{
  "n_layer": 8,
  "d_model": 256,
  "n_head": 8,
  "n_kv_head": 4,
  "head_dim": 32,
  "d_mlp": 704,
  "vocab_size": 512,
  "activation": "swiglu",
  "norm": "rmsnorm",
  "norm_place": "pre",
  "norm_eps": 1e-05,
  "positions": "rope",
  "rope_base": 500000.0,
  "rope_fraction": 1.0,
  "qk_norm": true,
  "attn_scale": 0.177,
  "bias": "none",
  "tie_embeddings": false,
  "parallel_block": false,
  "init": "normal",
  "init_std_qkv": 0.0283,
  "init_std_o": 0.00707,
  "init_std_up": 0.0283,
  "init_std_down": 0.00426,
  "optimizer": "muon_variant",
  "lr": 0.0129,
  "lr_mult_o": 3.0,
  "lr_mult_up": 1.43,
  "lr_mult_down": 1.5,
  "beta1": 0.95,
  "lr_head": 0.00474,
  "grad_clip": 2.0,
  "warmup_steps": 0,
  "schedule": "wsd",
  "decay_fraction": 0.707,
  "decay_shape": "linear",
  "final_lr_fraction": 0.05,
  "batch_tokens": 16384,
  "seq_len": 1024,
  "doc_mask": true,
  "train_tokens": 147500000,
  "steps": 9003,
  "dataset": "wikipedia_en"
}
MLP neurons of a small language model. Each row is named by its layer, matrix (down: output weights) and neuron, and shows model dimensions 128-255. Each number is 50 + 15 x the weight over its row's rms, rounded and kept within 0 to 99. A neuron's up and down rows have the sign that makes its largest values positive.
A block is one neuron, or neurons of one layer that tend to fire together. After each block is what it responds to, as a language model described it from the Wikipedia text at the highest values.

L2.down274:35 55 64 59 58 61 56 60 62 46 29 39 16 45 37 53 69 57 64 43 59 35 59 55 63 40 53 53 50 20 50 43 40 56 46 53 33 31 59 53 59 59 40 49 48 62 51 61 22 69 49 50 23 75 43 25 58 44 50 59 43 32 55 60 57 61 63 46 52 72 59 55 05 65 60 57 62 66 55 13 57 25 47 71 47 47 56 53 50 54 45 38 25 54 19 43 49 50 74 73 72 34 31 14 55 94 65 56 36 46 78 39 50 28 66 60 58 23 65 34 31 41 66 51 69 40 57 54
Description: Last letter of uppercase abbreviations, especially the C of UTC and T of DST in time zone lines (also NHL, CRF), plus closing quotation marks.

L3.down129:37 32 52 32 68 44 17 68 45 30 44 67 47 47 82 60 53 61 28 40 56 66 29 62 70 23 35 72 46 21 39 73 42 59 56 46 47 42 44 76 55 63 76 52 33 66 32 35 47 22 43 47 05 56 23 45 37 65 46 63 38 63 60 54 67 56 55 32 54 69 47 53 62 54 35 54 57 60 43 68 33 53 62 53 69 35 33 60 31 47 31 59 51 94 40 46 31 82 35 31 38 56 75 69 62 33 65 46 62 74 36 29 45 39 65 74 64 66 45 32 64 47 36 51 44 33 54 45
L3.down158:59 34 66 76 75 43 32 67 48 29 42 51 32 63 50 70 34 52 40 47 24 73 40 41 48 44 40 50 47 39 27 43 14 42 70 51 53 49 64 37 43 26 60 37 50 57 33 28 46 42 45 44 47 62 31 59 51 63 10 31 45 18 35 64 48 69 43 60 36 67 53 34 47 41 60 34 52 58 53 47 43 42 49 50 41 38 69 34 56 08 53 39 44 59 43 46 53 42 58 82 67 41 58 57 47 71 00 60 50 26 28 54 33 18 06 43 47 41 23 35 58 45 77 50 64 46 54 37
L3.down172:36 70 54 66 55 67 48 32 34 40 63 19 71 44 49 71 47 56 28 73 67 34 36 50 74 81 43 36 80 25 64 67 52 65 49 34 52 44 70 35 30 70 84 56 27 47 62 61 69 67 83 46 47 61 27 33 47 23 59 51 52 36 35 70 61 18 62 57 49 56 68 51 13 23 44 35 65 43 39 58 56 35 63 44 82 36 24 32 43 42 27 46 59 56 34 55 61 71 47 65 58 65 47 07 80 38 55 35 43 71 76 59 45 35 27 44 54 50 62 75 33 54 52 47 70 55 57 54
L3.down194:30 39 57 49 41 42 13 31 52 60 67 47 56 23 38 40 65 37 69 38 61 42 78 41 62 65 61 34 62 44 64 47 61 50 32 29 71 53 69 66 42 74 31 51 40 46 56 54 39 66 61 54 37 39 38 14 63 43 43 66 46 57 35 54 43 33 31 58 48 75 58 30 62 72 43 32 42 44 49 48 55 76 31 38 72 49 40 60 56 30 45 54 52 54 18 61 50 71 33 63 44 78 48 74 63 31 49 43 48 37 58 63 51 46 45 35 34 53 41 52 43 53 74 47 50 50 60 50
L3.down243:50 34 23 49 66 23 61 41 47 39 60 50 81 63 48 53 45 60 86 69 52 33 29 52 32 38 52 17 45 49 50 48 44 76 39 28 32 54 67 48 51 46 49 41 45 57 36 62 49 51 49 48 60 41 39 50 55 70 53 35 49 69 47 59 73 34 30 39 51 46 34 51 54 40 64 19 55 41 55 19 46 34 60 70 44 14 58 33 64 21 51 45 55 30 58 50 76 54 35 73 52 55 61 57 53 16 54 52 34 32 36 49 60 49 61 34 59 60 55 51 45 58 54 42 63 31 44 50
L3.down276:30 61 60 27 27 53 56 65 37 55 31 55 53 71 34 54 61 65 41 46 61 20 40 41 54 56 58 51 60 39 35 41 67 63 42 10 62 31 46 49 37 31 62 47 47 49 56 59 47 67 52 62 40 68 35 40 50 44 73 69 43 64 43 64 70 52 41 79 52 50 72 49 73 14 41 45 69 30 60 76 87 30 40 45 49 78 66 34 45 33 27 44 19 63 34 20 73 54 46 88 44 25 39 41 49 68 66 38 37 52 41 52 55 55 37 53 73 25 31 56 24 50 58 58 65 44 33 62
L3.down277:51 41 27 58 21 47 22 60 53 50 56 20 19 51 29 49 48 37 63 54 92 70 50 45 33 46 38 77 88 50 67 45 73 49 49 46 43 57 51 45 46 47 38 46 51 47 60 39 37 38 70 51 16 42 58 57 74 47 76 41 59 55 58 40 31 66 58 49 52 85 63 39 34 58 58 40 52 57 55 25 34 66 68 29 64 53 44 59 54 30 63 59 81 59 54 66 62 47 13 44 64 49 67 63 40 43 36 65 56 72 61 45 85 58 48 60 41 83 34 35 39 58 41 53 50 66 51 65
L3.down356:48 63 65 52 42 64 52 26 16 59 59 50 41 60 74 44 58 28 39 62 49 27 68 55 73 57 40 46 44 47 18 58 59 61 47 44 72 50 69 70 72 60 55 63 47 13 61 90 45 50 35 38 77 46 70 71 34 61 60 51 41 52 52 51 44 51 59 56 52 47 47 48 33 19 47 43 60 54 48 66 65 46 70 60 35 66 71 55 34 62 49 60 60 45 21 50 49 39 71 35 69 35 58 39 22 50 55 55 66 31 52 96 41 68 61 43 47 67 34 54 52 45 53 55 33 81 43 43
L3.down436:41 64 60 45 39 18 57 95 44 66 32 52 49 30 58 44 51 46 38 60 38 56 45 43 69 77 37 53 68 55 57 51 25 64 58 77 58 47 59 62 46 37 62 86 51 75 38 31 51 45 51 49 46 68 65 43 46 09 38 65 54 61 51 45 33 28 29 50 73 63 54 42 69 68 45 35 38 49 58 46 48 55 50 45 56 24 47 05 48 57 38 23 50 33 39 32 44 62 35 67 47 54 41 60 60 28 23 36 63 65 44 24 20 55 70 34 25 16 74 49 43 72 61 42 64 48 32 47
L3.down497:51 46 63 27 52 46 59 33 13 80 67 46 66 24 37 49 34 45 45 66 81 92 46 34 67 25 43 46 60 55 42 55 29 57 64 30 10 32 51 51 67 51 44 50 56 35 32 45 50 49 71 66 64 40 54 35 44 36 05 44 46 32 80 60 46 41 46 28 21 44 35 42 25 67 70 73 19 38 42 59 47 54 29 48 36 48 67 65 36 49 57 33 65 24 49 18 63 68 41 44 72 44 47 56 65 41 76 41 40 71 63 72 64 28 50 77 58 50 63 30 48 50 49 37 57 33 59 71
L3.down552:55 49 46 56 51 71 63 39 39 53 70 62 65 49 35 71 48 48 79 31 72 54 35 59 70 40 59 46 46 66 65 36 57 65 48 42 45 28 50 56 44 67 50 49 60 48 48 52 37 65 46 34 31 70 31 62 57 19 75 32 38 47 42 37 51 81 27 88 30 34 58 52 22 41 42 44 60 30 60 55 51 41 38 34 52 51 88 56 56 54 74 52 67 35 44 24 58 75 41 66 60 55 58 51 72 55 64 41 62 42 49 50 64 56 38 51 44 29 41 40 43 52 57 54 35 51 56 50
L3.down555:82 41 48 31 48 45 36 30 38 58 34 34 47 46 07 30 56 56 44 48 58 52 60 41 57 64 37 56 75 35 22 41 38 23 51 59 67 55 75 64 39 02 58 85 37 55 29 35 56 22 47 43 63 66 45 51 42 31 50 32 76 54 50 18 60 58 66 62 41 40 58 54 41 25 82 47 31 58 48 40 48 60 67 73 55 40 32 74 17 36 33 38 54 59 46 63 47 43 28 46 49 35 60 24 58 71 59 27 48 47 28 39 49 47 37 49 51 61 58 55 41 60 48 49 39 82 52 37
L3.down578:79 37 39 60 68 32 58 45 70 38 67 48 40 38 48 17 63 37 31 56 54 67 51 38 10 67 40 69 54 55 59 75 53 44 51 47 41 54 68 34 54 20 40 27 52 64 65 15 92 51 32 55 70 17 49 42 65 30 47 73 55 38 68 35 59 35 72 25 51 53 33 59 44 63 60 72 72 49 36 40 30 57 24 44 26 44 58 47 42 48 42 56 59 47 57 53 37 52 69 43 46 55 67 56 59 67 42 44 75 44 53 47 42 19 29 46 40 44 53 48 46 42 63 74 59 86 32 72
L3.down600:29 43 42 88 48 52 53 27 37 42 43 54 55 41 42 76 53 21 52 89 91 66 50 33 95 17 52 42 52 54 33 58 26 65 50 40 50 32 50 49 21 67 27 38 44 26 20 38 34 39 67 42 48 66 64 43 41 72 61 44 59 54 30 61 63 26 55 56 30 55 37 44 44 84 29 61 31 47 45 52 73 65 71 49 61 41 29 46 70 52 33 50 56 57 78 62 26 74 51 48 66 34 28 41 42 25 21 59 37 23 29 73 81 63 56 54 47 48 47 41 65 58 52 49 53 43 32 57
L3.down630:54 72 32 66 59 36 55 50 25 72 32 51 56 39 36 37 42 40 56 60 56 76 41 41 72 25 64 67 37 65 43 79 42 58 45 39 42 62 31 18 55 22 49 52 27 59 54 28 59 67 34 45 58 47 53 78 62 56 28 64 36 40 74 31 51 20 62 45 62 58 54 71 27 50 54 63 61 45 67 64 46 45 46 57 19 66 62 62 18 68 40 51 53 43 76 34 51 64 77 42 35 85 63 44 52 61 52 48 62 61 57 50 56 45 69 44 71 53 49 62 45 56 30 41 52 31 71 31
L3.down702:38 48 76 47 24 48 49 39 63 44 74 48 57 46 41 51 35 35 75 63 72 48 47 58 66 60 68 60 55 35 51 45 48 55 71 41 70 71 59 36 46 76 66 61 85 46 77 45 59 18 43 30 57 67 55 57 53 33 64 35 40 43 45 60 21 49 44 68 24 69 40 40 42 26 40 48 44 34 70 56 72 36 43 50 47 43 70 45 62 67 47 60 55 50 38 58 59 55 73 39 76 52 43 74 60 66 51 54 51 28 41 58 54 32 60 55 43 41 20 47 62 54 53 22 48 56 49 71
Description: Second pieces completing split words such as h-ad, h-as, bor-n, tow-n, p-ort; also He/he subjects and dashes in lifespan dates.

L5.down107:46 58 53 30 44 51 38 53 34 61 68 49 42 34 33 67 50 45 47 52 43 30 64 56 52 48 51 34 47 57 32 30 49 43 39 62 61 42 45 64 49 30 50 64 51 45 67 34 62 49 51 44 49 39 62 44 41 19 40 40 67 54 29 38 34 74 21 59 62 58 81 59 55 58 21 33 42 71 48 52 67 47 48 52 43 61 59 61 58 60 37 56 61 61 52 47 50 49 84 14 49 66 66 46 50 18 78 25 46 05 45 48 53 22 45 41 56 54 53 47 62 29 59 45 31 46 35 68
L5.down153:80 49 60 54 29 69 86 55 32 66 44 12 32 52 55 69 59 45 37 44 43 70 40 45 87 33 62 83 42 54 58 57 44 45 49 36 66 58 54 60 50 72 29 33 51 37 27 25 47 46 36 72 59 77 56 63 28 49 57 37 32 55 43 46 58 33 59 27 49 43 51 60 49 48 49 43 64 27 56 63 66 35 53 41 20 55 27 40 78 44 44 65 41 55 53 64 54 45 50 50 50 37 67 38 24 68 51 66 56 34 22 79 48 54 58 45 46 36 51 55 40 67 46 46 60 55 44 58
L5.down333:43 32 90 53 68 34 54 16 26 70 56 32 45 42 63 65 64 64 41 39 54 52 57 55 54 68 51 68 63 44 47 75 30 38 80 26 53 74 66 61 46 42 68 43 74 39 40 30 65 29 58 52 69 44 52 43 64 66 54 64 37 55 56 39 60 63 53 38 67 65 53 48 28 66 65 17 49 46 52 33 60 29 70 60 50 54 37 57 45 49 23 60 33 35 60 52 65 41 61 56 31 30 41 47 22 59 58 46 49 35 62 55 64 55 42 85 32 55 42 61 63 52 33 54 09 70 49 29
L5.down474:75 77 76 28 16 41 51 43 62 22 22 52 46 55 69 44 58 68 44 56 70 47 47 32 52 68 47 50 22 44 62 68 43 43 56 53 49 80 57 37 72 37 39 65 63 39 66 58 46 55 39 48 80 69 80 52 62 76 54 44 62 45 44 38 34 26 29 89 29 65 57 59 36 25 29 55 58 84 74 61 37 15 53 57 63 43 37 43 37 54 90 59 64 55 46 52 45 65 49 42 42 59 29 51 59 62 27 37 61 38 19 78 57 57 77 38 45 35 61 32 57 40 66 60 39 55 59 40
Description: The preposition "on" (including split "O"+"n" at sentence start) just before a date, e.g. died on 16 February; weaker for other "on" uses and mid-word fragments.

L2.down154:34 59 71 65 50 52 34 40 55 81 40 64 69 33 28 47 56 55 65 58 46 59 51 36 99 45 32 46 39 66 51 48 86 77 31 45 48 24 65 48 54 43 45 41 50 44 40 48 45 41 85 32 31 81 33 32 69 40 57 56 44 55 47 51 79 49 51 70 42 44 43 50 41 50 45 39 44 54 42 50 82 51 42 64 60 33 47 31 56 51 47 64 55 54 74 42 50 75 48 56 71 43 61 59 48 29 54 51 33 53 37 80 70 40 60 43 41 37 48 29 45 37 44 54 36 02 63 34
Description: Third-person subject pronouns "he" and "it", often the "he" inside "she" split as S+he, starting clauses in biographies; also "it" in its/Italy, "who".